From a checkpoint of a small transformer trained on Wikipedia: 30.9M parameters.
MLP neurons of a small language model. Each row is named by its layer, matrix (gate and up: input weights) and neuron, and shows model dimensions 224-319. Each number is 500 + 40 x the weight over its row's rms, rounded and kept within 0 to 999. Numbers have three digits each. A neuron's up and down rows have the sign that makes its largest values positive.
Before each neuron's rows, "fires on" lists the tokens most often at its 100 highest values on Wikipedia text that the model never trained on.

fires on: "'", " playing", " play", " at", " for"
L3.gate326:478502493553471439501364479424508472563525515451535576546477508468476473485538468511488508560411542445494467545527531541475548508486534555459509492515490465549528495471423546463530510514549416530474503522534514442505487500477563508483516509558579472478495496560570526508531489520496518528
L3.up326:515541544490524510551480525532511531453515578572582481502537506458491494483546455427518556498561513536558460413504465529540477508506500553519469485456513508542353488475509494502512453473515426516510542449490513471448466488491565501499477490565507480468492516498522528478479450501417529445

fires on: ",", " he", "ly", " him", " also", " as"
L4.gate156:465454556486437496440469482488438487510475545460558506497514502480508468492534503543487556442510473483564453512508541556452533495542452499520550439499510485591472514475485515560435493537531515501577497457548568532501474481560438499456516466516492491536594465525468450481482559486493536551
L4.up156:544469485512543535492496542426611506512518515448512550454509430489508464542536503528430513494529446496527457474485473554423488546512518450509468545489507545532567471522460534493566533529427438513452574461527448528493450498536508541452496540511520509467501436495501477447531521387450453515

fires on: " for", " of", "Y", "-", " killed", " to"
L3.gate181:522472477519532467472564462421522566469511473493448477511478487504529518536473490450525551486444501480535465475470530495445465518441497467481485480507477506510453493536509462395437490480532466493471522579470516558517515517554449457557525456501537561416503552533513534489431498511556489490
L3.up181:449522377542506499489518450466524597514520534466462449491552441529536532528472608471503457469505508552494532479461521470465538570444442450482460525509468467549472448480509510517489583515451505559511495515550470508499502456474499509386485464422489485522521510520500497558489559561472498547

fires on: " such", " by", " These", " as", " they", " that"
L3.gate166:460461547440413548482535569487455452492519529506516503481504494516499575423467406491492529481438520436471481481493512497542482521462479512495577540527501448490465471500621518486429564489511459506503503490480513505435416477554436477438499485552520472455503472434462420524474520528477518500
L3.up166:536537427422478527559584489513456522517521453494517506506502562507434518541526543433513488468498527443499508541493549476442504513532531481453556473430517569472483510481502507449537490487536585576467525464547525521573498493486546513544530459494452528471511450533501530471499483533510437500

fires on: " of", " in", " at", " located"
L3.gate635:438536485441477470549441479548514499505543534513574508501515452467521480416519483512516519449531462524426508508472465562468477484483499442493482535443578529504537468460497378529502502486522498630557583549501523501608551455545555478522466505532563526536529498441504451501458462438493546498
L3.up635:433504428491483464484409500482487510508486459465566442502514441577514528486460469533471490538488546457489475558461502458540515556510468452496513543526536511482534488564564462497496518538487497592469472428434515459539485513482435515526502506499470445528462553515528506532477522540461485473

fires on: "s", " and", ",", ".", "/", "-"
L4.gate35:511490483499450522450537494494507425485484509505508501488472510491496479513451437468445565494476473452607477526475474512455535483474465474483488481509525458452481508434582520499465526534514548533509557515484544477526456545518473541487510522500533518487468524541475493475523504522488602558
L4.up35:429413467430538527505500491491542561436441580429506429434493496560431543548528493552502565489507540513474517481424483488515508475538535407519514550526465520586508543461503456491502587464499519376474489565493462516445422435510489511500516521448435474560498439445497471507430417491506535450

fires on: " |", ";", ".", ",", " 5;", " 2000."
L4.gate181:539456501557518530492536570477489399546493519461477475490491481595487566528513473517452527461518480474496486521403495507640477584477531505519560416529535535530535502512520505442491549488533454506530475515447529508452456453522531447511516584574468501411556537446531520498539503480462520449
L4.up181:443518480479527505560532587481480517560523547400505519524498493551497529523552513486436486466521498503493435454478522489527440540500526480490493535474519526543514521513566461573523544451525558556487489507508488464513500441479496491516541535457517434507494482532426465461539539515481435476

fires on: " in"
L4.gate785:478461558463513532533387564538412485496546510448501468533571502482458473487595485446527491468520593547504583488477494573616464492495614486514470441540534475534531454492493570523528480514481522435438488515540638508500507442496493534540489503481513482594521532498461522504536564528468540513
L4.up785:513506519458436464484365538455496516505537572497483506425471498577520507495560491467493503475501488560500499494541484502519488494564563472495486493495481512520474479467465502510544509424498573523576451533489549465457499452428557387544454523506510544490417497548482472461504452429485547475

fires on: " was", " were", " is", " on", " are", " in"
L3.gate409:536559509472538471445505523479477474482504595514560512497531466551490449564489516459461493478536551468529461543466542496530516427476581565491449451537560445548508402499483545489560543558445487509492542505401583438513558462535502524495480495449476444465506440489525549465568500522473516578
L3.up409:501468459531465420507485466401547462517456487490451480465516482538504504464566501468460562496394551458549456456478570585561549585516569464482540502494486483483508455561488564456474504463493518542515506595522510453531492487497533514478504514511558487409512494549461419467474511470541520469

fires on: " of", " in", " from", ",", "e"
L4.gate25:432492480472495512418482474541481535462532532538496482473589530514501502484526495524543500468504484462460488557490502518434537480458549534540501574476566528516554473528479487494474437487498503524453484444441485496539546518527528455521538528519547509566548471481549553475477552465448554571
L4.up25:483531478472460492534439516503464467466474520470524537461441586500431546563484457518564445517494515469502495602482561503466515503460501516420487483541472449474448584447539450554443506505521492518503496407594482442519526441543478550520511515469630481459435612603483513453500493480480539520

fires on: " (", "==", " |", ",", "—"
L7.gate523:547476539522449501464507534528569459421440545494505559542526467513511499488500407502392522403436441479506545505452519488570450531501477540543555479547550501542540421494504455484446482559490559517494542519470521508453439482496530523482509529535518456472523451434446485491434445487481554553
L7.up523:474509438474503517486524512447472548445462543458440551474529504574497519529523452499486478415462525508461493522516507465523449456473442510551503458564492471616452478491529505486424489493519528514450534522404520574483466493451479495520460501504486526472434521523522457467466506532460519513

fires on: " of", " in", " to", " before", " as", " into"
L3.gate656:446502488458541505498475515450542497431457474438436521509539459493491445515514478491392619488505533476518506445456555499496431570548564548476544565537544469500493467578534366557489448531449443536487519556438525517486512488472516459473518456540500485536521450494479461448474419501543563519
L3.up656:498532468467526478480484461524553501441545444533516505469488505437544504516436524457548515438496487549550529510529483471474451443507527434429448553500526449538550478493518546478564460510516498576543507447509449483540530489563530554481461436441547536558516489467538492544464465501475520510

fires on: " of", " for", " and", " on"
L7.gate405:569542483422472507493508577500448474528502489515483527552497563500463512491507485567471541527591472478570455497501555540554544486533536579484542530430422476463492508481464537524487494566473453483554495549525548490424479497467524519500522478562560414509531499474485439589427525504490505463
L7.up405:559535453446492536520420479492506497455522468509512483494529492437552553524447537512426528482504449430528496535449515481534492483456558545464481551476532477578505475546478486447500498480594524526559554526573487507538522528516501496458505552542474538513491554454544506470500467476484477550

fires on: " as", " appointed", " named", " elected", " became"
L7.gate570:440534547495530500478464485557530506537509560523489553551510513516479531511488487536456505472544548528476488521424498561497513518497466471510585480536507523457587466550425470534456432461491551494519459457475493458447483454545513603565489465530414545612494445454515489584478512556523543496
L7.up570:451569499515485488429495533606547501551518551507568464456554483457515496450514486549497508464483442481561599534514523447488553498544557525550591456457518456473550480541486511500530538525537500416493517410493473501377475564506565471473541539497484526563506532484431514564488424529513508599

fires on: " |", " ", " of", " into", "m", " at"
L3.gate34:528513501544473526442466437518470524494464467483479490513514518509483478506512483449451578548496488494585473505384496590538479493499560578540555470454504531542445496499487559508490557460529500501476457415478528502427402506484475521490490468523493421506536486478533490526522451525527568491
L3.up34:477518459534482480527549457472473575473532436511441549537549457451486566518536511453509490571534532568584496468443514505461473520497509558539527500477448440503447526461528464576510499461444527516403434490463535558484387469490520458517426553490552442525478452549552462522529540553472546452

fires on: ".", " at", " to", " in", " on", " that"
L4.gate791:464463503447486538498449503446566508564545464469463530442490499550448475556604458505483501484473514520516492482490509547559456542511522481503488460490498504533477485545539515504504528532502513416484443504511480578489489481514437567483428506436538495512541468472532501546537439526470550477
L4.up791:465433540493537520482495533419474505529491512472470537459541504493477437493515545524545536489534555503561484431537533519468447548550485492503520554428420516436412477548486536459510567533458591491555460450499521420479575499481457527452489558431498472537465495489493531494516523508461476515

fires on: " in", "==", " from", "===", " at"
L7.gate319:527554540478530455461440444430493454464508490508566523524538449541578538495481527526517504441532465494522567527495497512511475448508580522522531509529539478509479472418431433515539510498529523565507488445524497440599477453472456533521568456541508470525531549445550437500554476484507523563
L7.up319:472521587468546475537504495451506562536482448525495512568550509443547538417533503479549469502456535497489496568472462430468501562511521530574482469552535410490492481476385492513485531437614554532485518396507496500497503573423482503549501530459524496470499520483528514463533533550475479476

fires on: ",", " when", " He", " he", " -", " as"
L4.gate230:533475497536505542445427602476563444519492504473566557505458464480550503504479480531437517431478416524528510474517551538530480466500506545533541531489538490553487474430467530554469470592442505529491526486565507502518509438515499430414491467482403477473497504446466472507540513517580536563
L4.up230:497520493444446555474531512502526408483518591517541506485466498520550446487489518499487448528562476490498390508530541555462542432524492537503507445549483534532501514531621512502503587490451522624519557488477519560508473508459469517509493571540393523518515479546448504484530515443429536524

fires on: " New", ",", " South", ".", ".\""
L7.gate14:492536552483538543470474531547536437463544451527531480550560493496470523528477496507548444501509534504456514469473518509463483433527506495510554492489533539486500504471506573532409487507489441498460472556516503553461453484509627569391480515485466464552486538547452455454439411497535563490
L7.up14:455461516430374491545624473449479496455498565492509503502449478541494508505566497599478521528407543554532517562483544483498532471477529420512503505530480484580426482499517543480534533521502536505499484570531421490483472495469559440540478474512476507512508504533510461565463408525471543524

fires on: ",", " that", "\","
L7.gate501:523456543494461488456545546524510442484519523559464542494488450487512537434509468436435459509464466463526448428452543483511439528541496475552472458529542425463580501482556418552444516505457486474533486457470537512490466521559533545456576500509507408460489475451464527452490486597485509573
L7.up501:531540507503568526552533545455503484498562499496476494495513496547565482536557454476418413541473562528495427500520573441454417460536474505549476465459460417488539534523457501462504534476503456544449531485460484552555529505458597443467457411448506433485534426475503543431487524475456487528

fires on: " and", " the", " of", ",", " in", " "
L7.gate3:552514421447466440533480470533492550564412551548496556582476499501567510444437490532463529558508450491590576493491533464485554542484540508536536480485538494467561541537492472491470452549476500477522541475513500499479512523531526427501531477536542432497493540485541505508527506574495552534
L7.up3:503481456457490474421555514452495508538433477508518494493499440494570533518491539515492548499535462424518542527556464444567498462521562528508455500539601518438503520588517420525504495499511464518473481549471520504559472508493555510523521496506529495536470411466482484569484499535487498504

fires on: " of", " \"", " to", " Despite"
L3.gate827:475532487484496455500431537441534457511512584503542553523504469546483515487513468504533576465434451482510562456411571474518544504465429468494528493454498516535555446515462470500453548549513509517556523485427529462500469470546516539440443452536571427470506508553533506470453583552588590487
L3.up827:492558503530571479483484468456539486506464511483570544517498456565535542465571493491531492454418443543536543490493506461519506471437468517449481457437514524559502476541466466584464535520446491490529546505458496489542414508488498554540427502488490485482452452456491459544495534494574543435

fires on: " for", " al", " to", " in", " de", " del"
L3.gate559:532486500501478548502455509508525555509433451556471526565463470454446543389428511522581543523543520398467517513458526440524483462558526444472461469530544495505505495533518494466544520461555493505476404465544524544506554514510466481576517466535556543522491594445467493557492534471564520484
L3.up559:484515445440489535481518480538504540498530520504448510534563488513455474437492492482504534379503510427553517526537487490509481547483490511426523571564509567557467435438445533482551493524466516470487465481494504495472482498451440443544541434476571442476493557472499505557469500481539535562

fires on: ",", " (", " (18", " was"
L7.gate739:510512542532554521452475546524511391577543505460477526572516510481496526514446449517443513465465540507423481416452552558556536543526514493546603467518619496436538543546492426492461473509531483489489421522474526497450525474489522463450491565543585453500540437490521464494460486577515509478
L7.up739:522508530460541538565501570512507496540517556485494497512519487442491440461514494431518513474488495577479526451516526512503512490510434552560501502461417496468588556473468487490544519496513505542558529465451533493454512493475609532478488544532437495455492467484545518520482522423538495549

fires on: ",", " |", " ("
L4.gate802:515443502496494530531534527503451444495486518566439480514551518538525465494471492482468559490494558418452547421461549539524507614550490530519585461464566489539510502503525540504489478514562452528538447507527498469534442506529548549534525531587558493565548464420455512506494451536478495477
L4.up802:476562540501510496561515563503500505562517501481457482501505537547512513505448555543500537441474492506434541472533540539490519540568442584448453470540479450527386522484551518563468432485487411589396512461592497499529474489455492507515465527465501483488497474442536478454540507594488472481

fires on: " of", " only", " Votes"
L3.gate492:515487503461560454492491445437505471466491637448440490507462488467527497538549435468500563440423505488524444490434511528509528480416614521444550566478491549532472502471420481460434480474560519599513469458521509506498453447498500489498474461504466424473496503572542578464497521488521555464
L3.up492:432449520540467453440465480517533452561484531450505485552533534491549440492535562460516509565555520526534520488528528503515487478546554519474498496486480499505510497474540483512529539547506525492445404551577514538533444520501533480534491520569555460504522552502503492492427543496502580470

fires on: " as", " on", "m", " named", " their", " the"
L3.gate203:501531555491530537477521525645497592480493511619420429531486508444499491500487460467484494562542453540405478450467529525513548535528496465476540486523474529461452468519509537543446541561481486511495481421447530545496475487530528541501488510512548536510488552507488463511502479529517500533
L3.up203:510552514486459540464546511616539538538487533501507500460434455469495540499487491583503472486506475508523423479478493462483557561514446446563546542463462521468576508520544437595393598570590460471579512474545541499505532483504472429473509519501428464545499476548481473573515525464490517461